config.toml
num_hidden_layers = 15
hidden_size = 448
num_attention_heads = 7
num_key_value_heads = 1
head_dim = 64
intermediate_size = 1216
vocab_size = 5665
hidden_act = "swiglu"
norm = "layernorm"
norm_place = "pre"
norm_eps = 1e-06
positions = "rope"
rope_theta = 10000.0
rope_fraction = 1.0
qk_norm = true
attn_scale = 0.125
bias = "none"
tie_word_embeddings = true
parallel_block = false
init = "normal"
init_std_qkv = 0.0259
init_std_o = 0.0
init_std_up = 0.0259
init_std_down = 0.0
optimizer = "muon_variant"
learning_rate = 0.00277
lr_mult_qkv = 0.5
lr_mult_o = 1.5
lr_mult_down = 1.5
beta1 = 0.9
lr_head = 0.00447
warmup_steps = 0
schedule = "cos"
final_lr_fraction = 0.1
batch_tokens = 65536
max_seq_len = 1024
doc_mask = true
train_tokens = 885200000
max_steps = 13508
dataset = "wikipedia_en"
MLP neurons of a small language model. Each row is named by its layer, matrix (gate and up: input weights; down: output weights) and neuron, and shows model dimensions 176-271. Each number is 200 + 30 x the weight over its row's rms, rounded and kept within 0 to 999. A neuron's up and down rows have the sign that makes its largest values positive.
After each neuron's rows, "fires on" lists the tokens most often at its 100 highest values on Wikipedia text that the model never trained on.

L6.gate896,170,193,190,166,205,207,238,225,208,225,262,184,228,247,229,180,194,231,244,224,183,201,215,188,173,189,252,196,175,170,200,207,200,147,201,136,201,200,199,143,252,211,296,210,185,178,166,185,173,220,150,207,216,241,165,215,200,265,207,228,229,216,251,221,213,193,191,215,171,180,221,175,154,247,211,218,200,225,212,140,188,182,186,183,238,241,209,198,219,234,214,206,214,205,181,164
L6.up896,162,186,189,158,221,256,204,234,227,192,228,232,194,231,198,203,232,231,207,203,189,170,224,180,191,169,225,233,236,214,242,117,239,244,191,219,219,190,143,152,194,180,230,231,183,224,187,168,179,166,204,256,206,192,190,164,137,158,180,264,192,197,220,157,251,190,220,169,269,214,276,228,197,164,206,224,256,194,142,199,216,223,194,234,243,213,211,219,223,181,185,185,195,232,212,177
L6.down896,194,191,158,213,166,239,193,201,188,221,164,244,185,163,149,170,172,210,181,229,191,178,231,250,240,215,265,276,252,214,224,168,200,282,132,192,244,211,198,197,226,218,193,229,227,194,252,250,174,192,215,211,176,145,226,213,209,171,155,183,152,213,230,139,198,228,209,146,202,230,187,151,186,175,183,136,186,233,186,234,282,174,196,196,231,213,217,200,174,211,161,172,154,227,261,175
fires on: " 1", "1", " 0", "9", " 8", "0"

L12.gate141,185,222,165,203,236,226,192,186,170,147,258,168,214,147,185,170,220,260,171,245,207,236,180,157,230,256,139,152,195,182,158,214,183,148,169,218,113,186,235,200,149,208,195,227,194,217,174,210,179,188,169,210,182,193,163,192,177,190,190,211,192,177,178,181,238,217,188,179,135,182,252,198,169,229,166,199,166,189,185,240,221,169,162,222,174,174,190,222,223,219,163,192,229,138,164,201
L12.up141,191,151,207,184,243,230,277,275,153,208,236,167,181,203,174,235,243,175,197,231,189,171,129,173,191,235,204,212,168,198,157,202,206,217,226,252,149,251,173,245,139,190,208,188,209,150,249,205,181,215,188,250,217,259,170,254,195,199,201,184,165,189,184,197,191,171,207,225,202,223,163,173,207,226,190,214,181,242,192,136,191,166,170,205,193,177,238,239,195,229,188,209,188,216,204,179
L12.down141,214,157,265,213,210,210,172,192,182,223,162,185,138,214,173,188,175,235,244,218,215,196,236,193,242,227,258,179,187,237,152,187,212,201,191,158,175,188,214,199,158,210,166,229,199,215,237,234,143,213,189,163,203,230,214,135,195,206,206,195,195,258,221,233,143,178,207,171,215,199,225,179,184,215,236,193,180,235,180,204,175,224,209,163,204,229,193,251,130,136,133,196,202,248,200,190
fires on: " to", " for", "g", " can", " and", " b"

L4.gate89,238,190,123,231,211,153,211,171,258,221,175,205,222,220,223,171,176,198,207,236,159,259,188,213,193,211,221,196,194,191,223,155,200,169,225,163,212,270,178,176,218,226,225,223,167,215,197,194,266,218,120,170,150,123,198,198,220,158,244,214,196,189,181,222,191,196,214,226,177,166,198,180,182,194,213,190,172,181,210,171,179,215,186,190,200,184,171,176,210,243,224,222,184,227,188,198
L4.up89,249,195,185,234,220,242,182,174,216,207,199,242,211,238,168,145,220,176,162,192,152,204,231,189,217,197,245,221,168,173,222,213,199,209,142,206,206,191,213,177,226,228,235,174,162,254,157,233,182,205,178,204,167,180,204,180,202,129,224,181,232,178,170,195,199,204,209,273,175,203,251,194,175,130,196,186,177,220,221,198,234,136,222,192,235,185,211,219,208,166,172,192,225,183,247,213
L4.down89,224,198,191,217,248,166,235,252,245,196,168,165,217,198,181,222,190,162,165,206,166,206,231,180,187,249,259,210,170,196,207,212,180,187,208,214,229,207,214,195,248,240,204,247,185,255,181,135,203,172,161,177,192,182,182,196,177,191,201,201,229,190,194,195,197,161,225,228,197,187,196,185,198,189,253,163,210,191,236,222,189,199,215,164,225,213,190,190,172,182,152,226,219,214,160,226
fires on: " mod", "rang", " very", "ang", "ively", "w"

L12.gate128,172,189,239,271,243,165,223,189,192,221,186,208,216,162,186,178,181,184,209,204,218,159,217,229,228,195,204,218,144,213,218,211,197,190,159,181,193,248,172,245,225,211,197,208,184,168,208,222,162,228,220,205,173,160,181,233,170,169,195,190,203,189,175,192,208,212,237,235,210,247,196,150,162,202,226,173,195,185,221,177,188,143,209,237,242,180,190,205,185,200,232,173,221,206,174,175
L12.up128,188,198,241,175,163,195,192,230,224,200,234,189,190,182,176,210,163,193,206,224,260,205,203,145,211,226,267,201,219,176,210,215,166,213,172,185,260,205,162,192,230,229,171,177,154,201,188,248,162,246,155,253,190,240,212,157,215,231,178,195,242,176,177,252,190,219,217,149,185,192,214,186,174,211,194,249,244,189,121,192,220,214,253,176,208,227,137,222,208,209,202,196,269,214,182,208
L12.down128,153,255,242,136,222,285,190,195,244,252,193,192,219,199,196,214,177,207,160,162,187,256,233,148,213,127,152,152,162,175,180,167,231,233,204,193,192,215,174,218,236,144,187,265,181,187,246,217,170,232,207,174,188,223,154,175,223,188,160,176,209,218,196,168,244,230,207,206,175,191,214,178,209,158,213,191,237,207,153,236,213,212,245,197,193,191,152,160,207,214,228,186,203,191,26,220
fires on: "==", "\n", " ==", "===", "==History==", "s=="

L9.gate16,200,129,186,202,242,216,194,224,179,151,226,275,193,170,193,201,195,173,211,183,195,197,207,197,184,229,190,208,223,219,223,164,199,198,214,223,203,182,192,205,198,221,200,163,225,229,194,208,185,162,214,253,190,163,198,236,184,229,189,232,206,248,165,209,174,210,187,144,222,166,175,153,187,218,210,218,192,140,171,179,174,240,194,190,237,196,198,188,133,187,221,204,245,162,201,198
L9.up16,195,172,170,228,165,167,217,258,186,237,225,219,238,163,175,156,204,225,228,195,188,242,245,162,189,181,242,220,100,218,194,225,176,165,231,212,212,209,198,212,203,193,189,221,153,191,214,210,254,245,179,231,204,184,173,190,217,238,232,221,197,207,202,187,217,218,181,204,162,183,224,191,204,161,139,217,170,176,194,204,194,179,230,182,245,171,213,187,215,189,181,170,266,223,206,161
L9.down16,241,206,238,251,234,254,203,215,225,261,177,196,200,223,181,168,214,234,233,137,203,237,189,147,168,215,151,175,161,200,176,176,247,179,178,227,203,214,151,212,227,235,188,227,190,221,196,234,185,188,228,211,176,224,147,225,198,172,192,244,193,204,211,166,214,226,189,192,196,204,241,181,189,170,157,221,212,150,175,207,187,215,190,170,213,138,223,206,230,239,139,175,205,220,187,212
fires on: " ===", "ind", " ==", "===", "=="

L12.gate631,258,259,218,163,210,136,183,180,201,204,154,236,214,232,198,150,240,179,175,240,243,183,202,237,202,200,226,248,199,179,172,174,167,178,187,146,182,198,226,207,212,177,191,219,196,216,181,243,275,228,206,207,220,177,218,221,209,200,227,174,234,184,219,212,205,151,237,184,200,128,207,204,156,229,267,238,163,187,165,201,199,232,243,197,204,197,215,196,152,190,171,153,223,170,151,221
L12.up631,146,191,198,191,178,214,139,178,175,209,182,223,213,192,219,141,207,253,205,151,172,220,268,168,199,148,237,130,218,248,207,181,223,180,186,233,162,157,196,200,258,186,168,228,215,175,196,235,194,169,223,186,188,221,173,245,163,181,204,197,197,192,205,199,163,245,219,167,230,149,209,223,245,171,170,234,199,201,187,154,222,228,256,205,202,198,234,245,155,155,170,149,204,213,205,173
L12.down631,204,172,194,193,162,168,193,202,217,182,202,133,155,191,193,227,149,178,144,230,228,150,237,196,213,161,170,160,211,223,153,223,237,154,242,158,188,205,229,154,188,211,224,224,220,226,191,163,207,230,162,195,216,149,144,191,145,177,201,188,203,213,199,189,219,190,141,210,205,189,215,202,183,213,223,195,243,195,239,204,177,250,205,177,191,247,150,183,170,191,210,245,221,195,239,211
fires on: " w", "w", " ar"

L9.gate58,196,160,225,207,239,188,194,174,166,247,194,226,196,218,170,170,198,208,206,218,231,182,152,282,174,230,216,160,176,188,211,190,208,254,241,224,162,240,198,218,175,234,266,207,223,163,193,233,192,185,220,210,273,209,202,168,132,158,189,201,177,166,234,169,172,178,190,230,219,136,211,222,136,179,194,167,180,185,182,218,160,227,208,160,264,161,135,193,207,211,167,180,175,186,188,203
L9.up58,194,223,169,222,187,189,196,258,186,157,208,162,207,207,201,159,158,166,203,213,231,217,193,208,218,217,224,204,190,233,187,190,170,176,203,191,120,256,203,223,232,188,201,173,263,193,241,191,202,204,217,163,210,212,237,217,194,177,243,180,261,147,205,198,145,167,231,258,190,135,237,245,199,184,228,141,186,176,188,230,239,176,140,274,206,185,169,163,157,232,246,205,149,238,177,200
L9.down58,196,176,207,220,241,200,170,238,165,189,176,183,222,257,208,172,205,193,184,200,203,146,264,251,196,196,191,221,190,180,193,204,241,236,173,151,191,285,220,160,202,208,195,226,250,275,199,190,222,159,183,220,252,226,176,189,171,194,188,179,192,186,222,155,258,212,215,184,208,180,164,234,156,220,208,137,187,124,280,236,198,257,228,253,233,208,215,215,206,214,173,191,191,217,199,192
fires on: " N", "N", " ren", "un", "ut"

L2.gate751,277,178,208,198,196,208,225,144,180,150,127,225,237,230,222,213,263,190,235,210,190,193,180,235,211,202,223,168,246,291,193,221,198,168,203,178,227,166,188,202,239,156,162,262,171,194,211,215,204,241,210,224,189,208,190,235,242,216,180,189,214,223,206,218,248,221,174,177,188,161,162,170,223,216,207,187,185,201,224,176,242,205,161,187,187,136,185,145,213,186,184,177,238,218,218,167
L2.up751,193,181,267,156,205,178,209,124,194,170,208,260,248,195,230,231,189,142,197,180,134,230,197,242,231,198,149,178,224,221,238,230,225,210,204,202,216,182,232,208,183,192,139,180,226,194,186,202,139,179,283,159,245,221,175,177,189,221,163,214,235,257,247,230,211,206,173,199,219,183,192,202,186,235,196,181,184,262,178,210,262,259,201,212,168,185,175,164,182,227,164,187,217,197,195,249
L2.down751,212,188,254,180,190,242,169,231,180,196,243,216,256,190,217,180,215,157,218,163,175,252,229,150,191,179,209,161,223,184,220,170,201,216,131,158,234,158,192,161,209,222,230,212,217,237,156,223,218,150,251,156,181,242,179,196,223,252,97,262,226,220,254,209,171,178,201,195,223,158,220,183,173,238,202,139,224,189,222,234,167,236,200,223,170,231,174,176,176,206,147,200,218,180,161,258
fires on: " author", "uz", "78", " how", " human"

L12.gate882,171,195,207,244,257,217,125,208,249,170,212,195,236,227,163,157,232,160,178,233,235,222,172,258,205,227,232,161,216,176,153,202,234,177,193,213,240,147,205,174,225,223,206,227,207,175,178,257,201,200,158,249,153,188,211,151,214,177,173,166,214,236,179,196,206,175,230,229,198,190,227,214,167,223,232,229,205,230,197,201,217,162,224,193,238,194,215,201,190,163,229,232,185,139,209,173
L12.up882,175,209,204,224,224,251,206,213,185,174,252,168,139,254,192,181,247,207,212,200,214,251,217,224,209,230,225,232,143,238,200,199,240,173,245,235,152,179,190,216,185,241,243,226,190,205,210,192,216,216,189,255,166,218,185,229,194,232,154,200,225,193,204,184,181,177,238,185,212,234,202,255,155,249,259,216,191,215,207,184,181,222,197,168,209,190,226,213,165,207,243,180,134,204,222,169
L12.down882,206,263,210,203,213,238,145,227,143,197,213,157,167,196,164,163,167,232,245,268,207,252,198,264,226,185,216,249,246,228,186,219,213,211,165,196,203,200,159,203,193,214,247,223,223,199,232,161,132,217,220,209,208,294,209,185,213,203,130,196,205,259,237,124,222,183,148,218,217,251,198,223,167,257,215,185,235,226,124,191,210,224,214,190,219,179,229,243,147,211,218,220,253,163,179,232
fires on: " H", " Y", " D", " I"

L2.gate979,204,171,187,164,218,205,113,216,160,163,177,208,251,202,191,231,273,208,214,192,151,189,231,204,171,175,199,192,267,179,201,253,177,247,214,169,228,140,201,179,187,208,201,194,263,240,188,217,249,253,197,208,187,156,180,213,192,235,261,248,198,206,206,185,237,196,172,218,176,224,217,200,170,232,200,199,210,184,226,221,151,171,126,172,178,187,217,206,233,204,166,224,187,180,183,209
L2.up979,184,155,159,200,166,214,188,191,132,199,201,240,204,225,228,265,197,159,211,242,215,183,193,230,226,205,204,209,211,205,200,182,155,191,179,210,208,182,213,177,192,219,250,198,202,185,234,274,211,180,238,190,234,202,231,208,181,226,183,209,207,225,228,247,153,210,188,294,125,243,219,215,141,165,202,239,196,211,151,256,152,183,177,223,201,146,218,207,176,164,180,204,186,245,222,190
L2.down979,193,190,177,209,164,217,174,178,202,218,226,214,235,220,208,208,173,126,238,158,242,196,246,216,187,172,154,177,211,171,162,178,211,219,194,222,233,183,237,192,209,145,198,209,196,178,224,227,213,165,159,205,184,147,259,232,220,193,177,202,216,173,202,243,191,212,196,180,207,178,214,196,187,160,198,228,164,191,186,216,199,243,185,216,171,233,117,204,157,207,154,199,191,213,204,203
fires on: "os", "ole", "ston", "se", "ose"

L4.gate407,177,209,214,190,200,208,231,196,186,159,202,244,141,183,213,229,195,188,199,189,203,173,190,198,225,192,191,216,201,267,197,235,200,219,190,229,231,216,220,200,247,215,193,221,196,262,152,231,151,134,251,216,184,165,183,205,206,173,172,197,184,164,179,173,195,243,180,220,236,228,194,186,232,211,222,263,187,188,234,193,191,163,212,193,264,244,136,192,244,227,212,161,241,210,186,142
L4.up407,208,203,197,184,202,223,203,290,232,202,200,204,168,165,246,202,195,195,229,222,188,224,211,224,183,154,207,186,205,193,254,183,235,179,204,210,213,216,221,203,203,214,167,221,163,185,184,194,240,189,152,224,187,216,210,157,171,202,218,166,194,207,212,207,171,194,205,144,215,198,195,177,265,210,185,224,166,147,129,137,213,181,182,221,235,174,146,200,189,199,212,182,238,227,198,187
L4.down407,225,196,234,159,228,210,227,211,189,204,221,187,195,183,256,168,170,176,221,192,218,220,211,232,177,192,231,210,219,231,150,230,167,228,196,177,172,234,285,221,226,218,201,195,186,221,230,159,256,239,234,160,208,190,221,243,136,209,202,192,255,220,193,193,160,215,202,205,223,222,177,234,191,197,274,223,221,226,204,217,208,158,196,183,191,175,203,161,263,247,204,210,185,217,106,197
fires on: "n", "er", "od", " der", "red", "d"

L4.gate645,207,168,264,217,201,224,209,216,205,173,204,135,184,212,239,179,192,203,193,186,261,218,183,181,203,206,217,179,201,201,204,195,227,210,203,196,208,238,146,224,200,219,194,195,200,212,175,248,198,173,253,223,169,191,263,203,191,180,189,216,166,163,199,214,154,226,201,151,194,125,165,169,242,147,277,148,196,179,201,218,240,213,155,122,162,228,224,190,209,158,197,149,163,184,210,202
L4.up645,174,183,185,215,223,182,163,160,158,191,161,184,220,178,241,197,194,236,192,180,157,176,185,157,239,187,249,171,201,154,245,198,204,203,192,176,207,190,196,213,210,218,197,197,250,199,151,121,231,221,177,200,207,270,183,214,211,234,193,153,166,203,176,160,183,253,185,224,181,151,146,201,225,211,217,193,153,183,145,137,237,189,137,225,181,244,221,214,147,189,165,179,196,188,239,164
L4.down645,145,189,178,182,211,205,179,220,198,158,204,193,213,176,207,244,179,245,215,267,186,222,206,261,215,191,250,178,164,239,182,190,218,246,221,167,218,236,217,190,224,175,187,221,257,203,177,222,223,213,207,233,215,236,232,186,168,229,201,247,153,199,186,182,185,212,212,243,177,220,161,224,173,199,212,215,177,212,182,194,258,187,210,202,182,192,202,197,233,180,243,216,204,212,206,178
fires on: " under", " during", " After", " University", " Under", " During"

L2.gate352,134,200,208,216,175,201,291,185,225,213,176,221,164,188,163,197,212,178,185,159,191,241,255,177,160,175,192,250,216,189,149,199,205,213,171,235,167,183,194,205,207,160,190,174,245,180,181,201,209,201,161,248,185,204,220,252,201,235,190,206,180,190,194,264,215,198,245,223,208,177,276,243,159,189,236,181,191,248,186,167,188,224,214,176,211,206,224,198,240,273,271,243,198,182,218,180
L2.up352,200,229,245,210,190,247,264,225,184,155,172,137,249,216,197,249,222,180,219,153,196,131,183,168,162,192,253,209,182,212,243,207,143,198,162,222,184,219,199,208,196,126,188,223,211,199,207,240,262,250,286,215,179,203,203,197,194,250,194,192,211,189,158,173,182,193,226,218,170,180,213,186,252,203,179,236,216,213,150,157,224,187,230,183,214,169,188,202,193,238,189,206,207,162,214,187
L2.down352,242,174,186,179,187,217,207,286,213,206,181,182,178,205,195,216,242,184,238,266,210,214,164,132,257,175,218,212,219,187,186,201,202,190,207,245,175,198,148,187,258,191,208,229,194,220,172,197,223,258,118,216,211,138,151,183,253,194,205,199,225,226,250,151,200,148,215,133,183,203,167,161,194,163,203,181,264,151,211,186,173,214,194,233,204,214,221,236,201,168,243,173,147,217,178,178
fires on: "y", "ro", "o", "a", "ary", "ael"

L10.gate119,180,255,195,197,223,249,185,179,169,204,223,184,268,215,235,220,231,174,206,206,220,195,187,223,201,177,237,224,246,229,226,198,249,196,174,171,239,182,190,204,207,174,212,254,169,224,234,229,220,219,187,231,265,207,249,192,163,182,193,237,179,193,189,237,238,152,152,276,203,202,207,174,149,199,194,224,176,230,258,157,191,230,253,189,193,241,259,234,178,220,128,247,146,187,199,237
L10.up119,261,208,162,212,224,220,147,247,169,167,177,223,186,209,181,187,171,162,199,156,179,227,242,241,154,155,196,226,220,225,254,221,163,167,213,242,213,239,206,196,214,183,205,198,188,163,187,216,238,229,201,99,228,211,228,233,194,211,206,159,233,196,218,184,171,206,194,219,209,273,197,188,219,186,182,191,190,174,170,165,222,203,162,180,201,202,204,186,242,196,214,179,229,210,199,175
L10.down119,173,188,187,199,240,246,220,174,223,184,194,164,189,227,188,197,229,195,188,241,221,169,139,217,227,209,227,186,229,245,212,238,228,217,149,218,231,224,225,152,199,168,233,250,186,211,173,190,229,234,201,203,235,242,182,181,211,192,182,188,215,232,203,205,217,212,180,272,201,198,156,216,195,221,232,197,196,217,191,205,224,195,176,181,208,214,186,202,155,172,208,241,181,207,94,259
fires on: " H"

L9.gate957,171,227,209,236,257,179,166,182,195,183,235,221,197,152,186,191,205,255,211,215,199,199,166,171,224,177,164,174,170,202,242,154,197,192,234,184,145,166,231,225,164,207,204,228,203,163,233,238,253,171,159,248,209,225,147,208,220,171,190,268,223,207,170,201,240,170,216,250,209,195,255,158,190,182,227,194,234,171,304,228,225,211,186,173,203,158,202,189,181,203,216,186,176,208,153,171
L9.up957,130,228,213,200,188,197,169,241,195,153,163,186,175,177,194,194,216,155,178,204,235,138,213,202,185,164,163,197,209,136,204,191,173,208,167,205,170,222,198,205,170,193,188,221,160,214,171,213,179,175,194,204,187,227,243,157,231,176,223,226,256,218,160,179,143,165,168,207,176,224,229,189,169,205,165,212,209,214,220,175,186,231,179,180,209,171,223,182,196,189,239,183,204,197,285,159
L9.down957,123,223,204,185,227,202,182,179,228,176,153,144,201,227,202,235,226,215,252,177,202,179,151,168,202,176,205,183,217,180,197,168,210,228,210,206,210,188,205,195,189,168,217,235,228,195,167,180,215,171,174,193,196,250,198,144,278,195,147,197,271,208,187,193,184,122,228,220,199,214,173,191,148,206,193,149,229,197,222,189,185,222,169,206,215,218,209,207,238,164,183,227,227,198,251,192
fires on: " (A", "A", "-A", " \"A", "==A", " A"

L4.gate590,173,189,262,144,231,203,161,151,164,207,250,240,166,219,197,239,197,163,209,208,151,226,206,196,196,209,201,204,177,180,266,236,167,205,198,208,210,142,141,227,249,187,180,233,184,170,211,189,186,175,210,191,198,195,184,161,185,207,226,248,187,274,224,124,155,134,201,219,226,176,180,164,217,135,210,190,200,235,242,164,160,130,96,218,176,193,178,236,172,253,200,210,179,198,206,152
L4.up590,161,185,200,215,154,222,179,189,189,222,185,201,178,157,203,216,183,194,241,235,188,225,213,217,247,163,213,219,206,245,152,209,151,194,152,171,192,131,248,178,217,218,178,203,199,210,252,247,188,228,184,212,225,163,218,220,147,150,180,179,162,225,171,150,169,197,170,214,191,180,227,217,218,153,190,200,172,205,213,187,207,181,198,181,252,199,195,200,158,248,224,175,220,182,274,202
L4.down590,189,212,171,195,171,197,212,235,204,206,189,128,233,191,147,210,202,158,112,190,229,212,200,251,238,231,211,170,220,208,176,166,181,179,268,188,195,168,279,204,242,166,216,216,233,148,224,176,189,194,159,197,192,169,283,145,213,244,195,230,190,213,215,222,234,250,193,183,203,205,182,188,164,233,178,215,185,238,180,240,238,239,198,247,190,177,141,195,176,221,205,202,174,176,189,274
fires on: "',", "os", "ose", " between", "at"

L4.gate524,256,197,203,202,152,164,272,209,192,202,202,152,156,166,283,172,187,168,190,211,174,181,184,166,183,188,200,196,227,250,192,140,163,257,148,220,236,168,189,195,151,158,160,220,185,138,198,188,223,201,170,226,254,247,157,167,214,267,213,203,228,239,159,220,202,218,177,176,183,185,183,259,209,236,207,211,175,219,157,168,188,147,217,208,202,220,189,174,205,198,239,214,184,243,245,139
L4.up524,200,190,163,177,223,180,233,151,178,259,215,165,188,147,234,244,220,183,250,186,180,217,204,136,173,170,155,215,197,222,166,197,184,228,186,226,222,205,201,217,159,214,217,193,191,187,223,162,169,188,224,217,257,203,226,200,228,187,223,220,149,200,236,232,131,247,230,201,168,154,157,202,202,178,234,146,200,240,116,161,165,215,203,175,178,190,207,167,202,248,190,237,184,234,176,219
L4.down524,164,181,206,188,190,200,201,190,180,176,186,240,193,171,209,194,216,176,208,243,192,207,203,206,179,193,147,132,198,184,167,200,223,175,191,192,176,231,252,218,191,190,188,211,198,238,163,272,199,257,212,210,196,156,274,175,129,172,235,163,222,136,146,172,169,210,191,186,182,190,160,201,213,266,235,159,202,200,162,240,190,193,158,186,236,203,207,173,194,249,268,231,195,184,229,174
fires on: "ro", "y", " MF", " FW"

L9.gate928,196,187,188,191,227,216,188,207,207,181,245,218,209,209,180,201,222,203,235,231,237,236,179,211,258,251,241,189,237,192,173,233,214,156,259,178,244,163,197,187,127,176,224,135,216,170,199,139,228,210,209,206,216,136,191,197,219,203,223,203,236,243,194,223,232,245,163,211,205,240,178,161,180,269,170,240,226,189,143,222,172,231,226,217,241,216,215,187,175,195,196,160,178,221,136,198
L9.up928,218,201,209,243,220,181,188,163,205,177,219,204,265,244,205,212,170,174,191,192,205,238,182,250,240,171,210,214,216,174,183,196,232,237,194,201,219,191,220,191,202,190,192,217,212,229,206,192,199,182,151,153,202,233,132,215,194,181,161,261,195,142,206,202,201,200,213,215,250,215,152,188,272,210,211,200,222,208,262,215,195,228,150,180,187,241,152,218,210,206,242,230,210,173,190,190
L9.down928,244,238,173,187,186,234,237,198,267,201,176,199,190,235,184,193,152,218,233,174,147,215,198,158,165,176,226,174,137,216,176,223,249,188,225,189,199,212,216,173,182,199,164,205,176,234,201,201,237,270,210,121,210,163,138,207,200,204,148,225,185,177,212,188,242,280,192,183,171,214,211,184,219,238,225,207,170,232,228,175,230,169,136,230,200,198,153,155,203,171,200,244,176,199,252,184
fires on: " the", " l", " its", "er"

L6.gate244,164,221,140,197,202,174,201,214,245,170,210,209,178,155,216,184,215,184,253,183,188,185,198,193,232,189,191,263,209,217,191,200,222,187,194,225,200,170,180,228,193,185,216,198,179,140,207,212,179,186,218,199,151,206,176,234,236,224,216,185,230,260,193,175,254,186,167,193,199,152,146,227,245,206,206,240,187,201,214,181,172,187,222,192,173,161,278,158,192,198,220,159,188,152,238,199
L6.up244,209,216,176,202,190,230,217,234,212,148,284,262,190,195,216,215,195,202,182,216,163,190,219,180,190,216,188,214,206,199,238,174,188,218,162,183,206,206,162,197,197,147,213,234,204,144,185,172,218,151,170,156,191,206,179,199,236,202,185,144,186,189,179,204,239,245,217,213,193,239,237,188,250,201,198,174,203,195,226,214,210,243,235,192,198,186,169,173,252,191,212,144,214,207,191,208
L6.down244,217,156,161,220,168,215,197,221,237,142,198,223,211,240,257,184,208,204,151,204,193,220,261,118,231,197,154,192,247,197,178,215,172,221,166,191,151,192,159,171,243,263,201,228,211,222,195,239,186,227,171,193,201,225,145,156,276,193,171,251,193,234,167,169,210,151,173,155,214,194,184,185,202,199,190,204,210,228,198,212,175,203,133,204,177,165,193,199,196,156,201,200,184,201,286,208
fires on: "o", "a", "ina", "v", "e", "on"

L4.gate255,187,191,187,196,222,146,168,237,172,200,223,214,202,194,216,190,195,219,176,216,141,221,202,183,204,176,191,182,174,178,218,203,169,204,202,188,207,194,197,191,213,252,171,210,138,204,194,226,142,199,187,204,250,170,177,191,198,179,241,189,211,203,191,171,195,196,193,208,216,244,183,212,180,246,162,208,181,205,150,162,214,214,200,209,248,222,169,236,223,171,182,231,177,236,197,130
L4.up255,185,181,176,222,192,167,156,236,217,186,246,228,229,238,226,222,187,210,190,199,242,219,231,287,213,192,219,235,267,199,182,188,199,231,247,211,211,180,216,202,178,235,194,218,208,232,242,218,221,175,177,203,204,229,224,207,208,181,223,194,182,175,184,172,235,196,247,219,178,161,169,145,234,194,236,221,167,255,175,170,247,262,186,219,213,178,258,176,213,256,212,235,214,209,165,204
L4.down255,224,160,236,189,253,131,183,182,199,212,150,266,176,196,173,218,160,233,194,207,197,207,196,226,247,194,169,138,176,226,198,192,192,199,206,149,170,186,233,198,208,227,194,215,147,244,296,153,201,172,263,219,222,200,217,169,207,215,199,196,223,218,195,186,152,254,240,189,211,181,189,154,198,181,200,173,222,186,163,213,228,232,200,210,220,207,194,172,185,158,197,228,187,242,266,155
fires on: " as", ".", " since", " and", " to", " is"

L4.gate92,257,225,160,176,186,163,156,192,157,205,206,176,183,225,197,191,256,204,235,234,182,177,218,212,202,181,246,175,185,226,160,233,204,208,202,242,191,141,203,220,243,239,210,219,230,196,231,167,221,178,180,195,183,232,255,222,195,189,222,214,215,216,240,208,212,173,172,175,197,167,163,142,233,183,198,217,160,188,176,182,127,199,203,261,202,159,175,132,247,205,199,210,182,226,163,218
L4.up92,226,224,166,153,171,269,252,151,159,221,162,213,189,195,175,195,168,180,212,202,211,205,161,194,223,166,202,219,141,233,137,225,173,144,199,210,193,169,224,210,220,212,175,174,242,186,213,155,157,183,168,170,229,212,193,174,192,222,223,232,201,272,247,204,205,187,205,148,177,165,224,163,218,204,264,172,213,211,222,225,223,239,194,212,229,167,219,165,202,197,232,210,204,145,181,188
L4.down92,176,193,195,255,215,181,241,227,185,176,183,151,194,200,167,181,183,164,177,186,143,237,169,237,159,234,210,158,174,269,182,213,158,163,206,191,209,192,248,147,183,146,208,218,197,176,243,157,224,210,204,221,163,282,224,201,233,199,171,179,215,167,269,142,183,195,233,214,217,170,220,238,168,168,206,169,199,250,166,253,197,174,216,191,175,211,170,233,194,186,173,250,220,222,100,221
fires on: " between", "N", " on", "os", " On", "g"

L2.gate148,192,207,188,227,243,179,226,259,211,150,205,206,165,197,160,186,198,201,212,201,193,163,178,213,184,249,205,224,181,179,254,221,208,236,202,211,176,131,219,159,202,234,185,224,220,185,176,192,177,256,208,204,181,215,226,194,227,187,211,198,188,181,208,187,200,205,197,166,192,197,218,184,227,234,171,168,181,188,180,185,210,166,143,154,220,240,214,166,159,193,167,196,188,171,195,207
L2.up148,183,176,153,271,259,184,206,183,248,219,187,212,159,180,183,103,196,172,160,232,146,227,231,153,101,175,180,253,236,223,237,198,224,196,173,160,222,183,193,247,189,202,194,183,209,139,203,215,219,277,171,177,191,175,199,272,272,220,231,246,235,206,236,146,250,207,256,200,226,198,159,224,231,200,187,127,172,175,215,192,173,161,148,193,194,234,231,165,247,207,201,200,168,126,212,167
L2.down148,197,197,205,222,224,197,172,201,188,178,220,178,223,257,211,174,116,207,186,227,160,212,229,242,189,198,244,253,211,196,186,226,169,251,260,169,153,180,213,216,210,201,216,211,253,134,200,190,218,235,202,267,249,221,204,238,216,203,194,208,192,168,198,213,269,240,207,191,212,217,207,196,195,196,188,190,184,187,175,188,218,148,170,197,224,171,189,178,184,187,168,229,180,174,294,176
fires on: " several", " few", " ten", " tim", " five"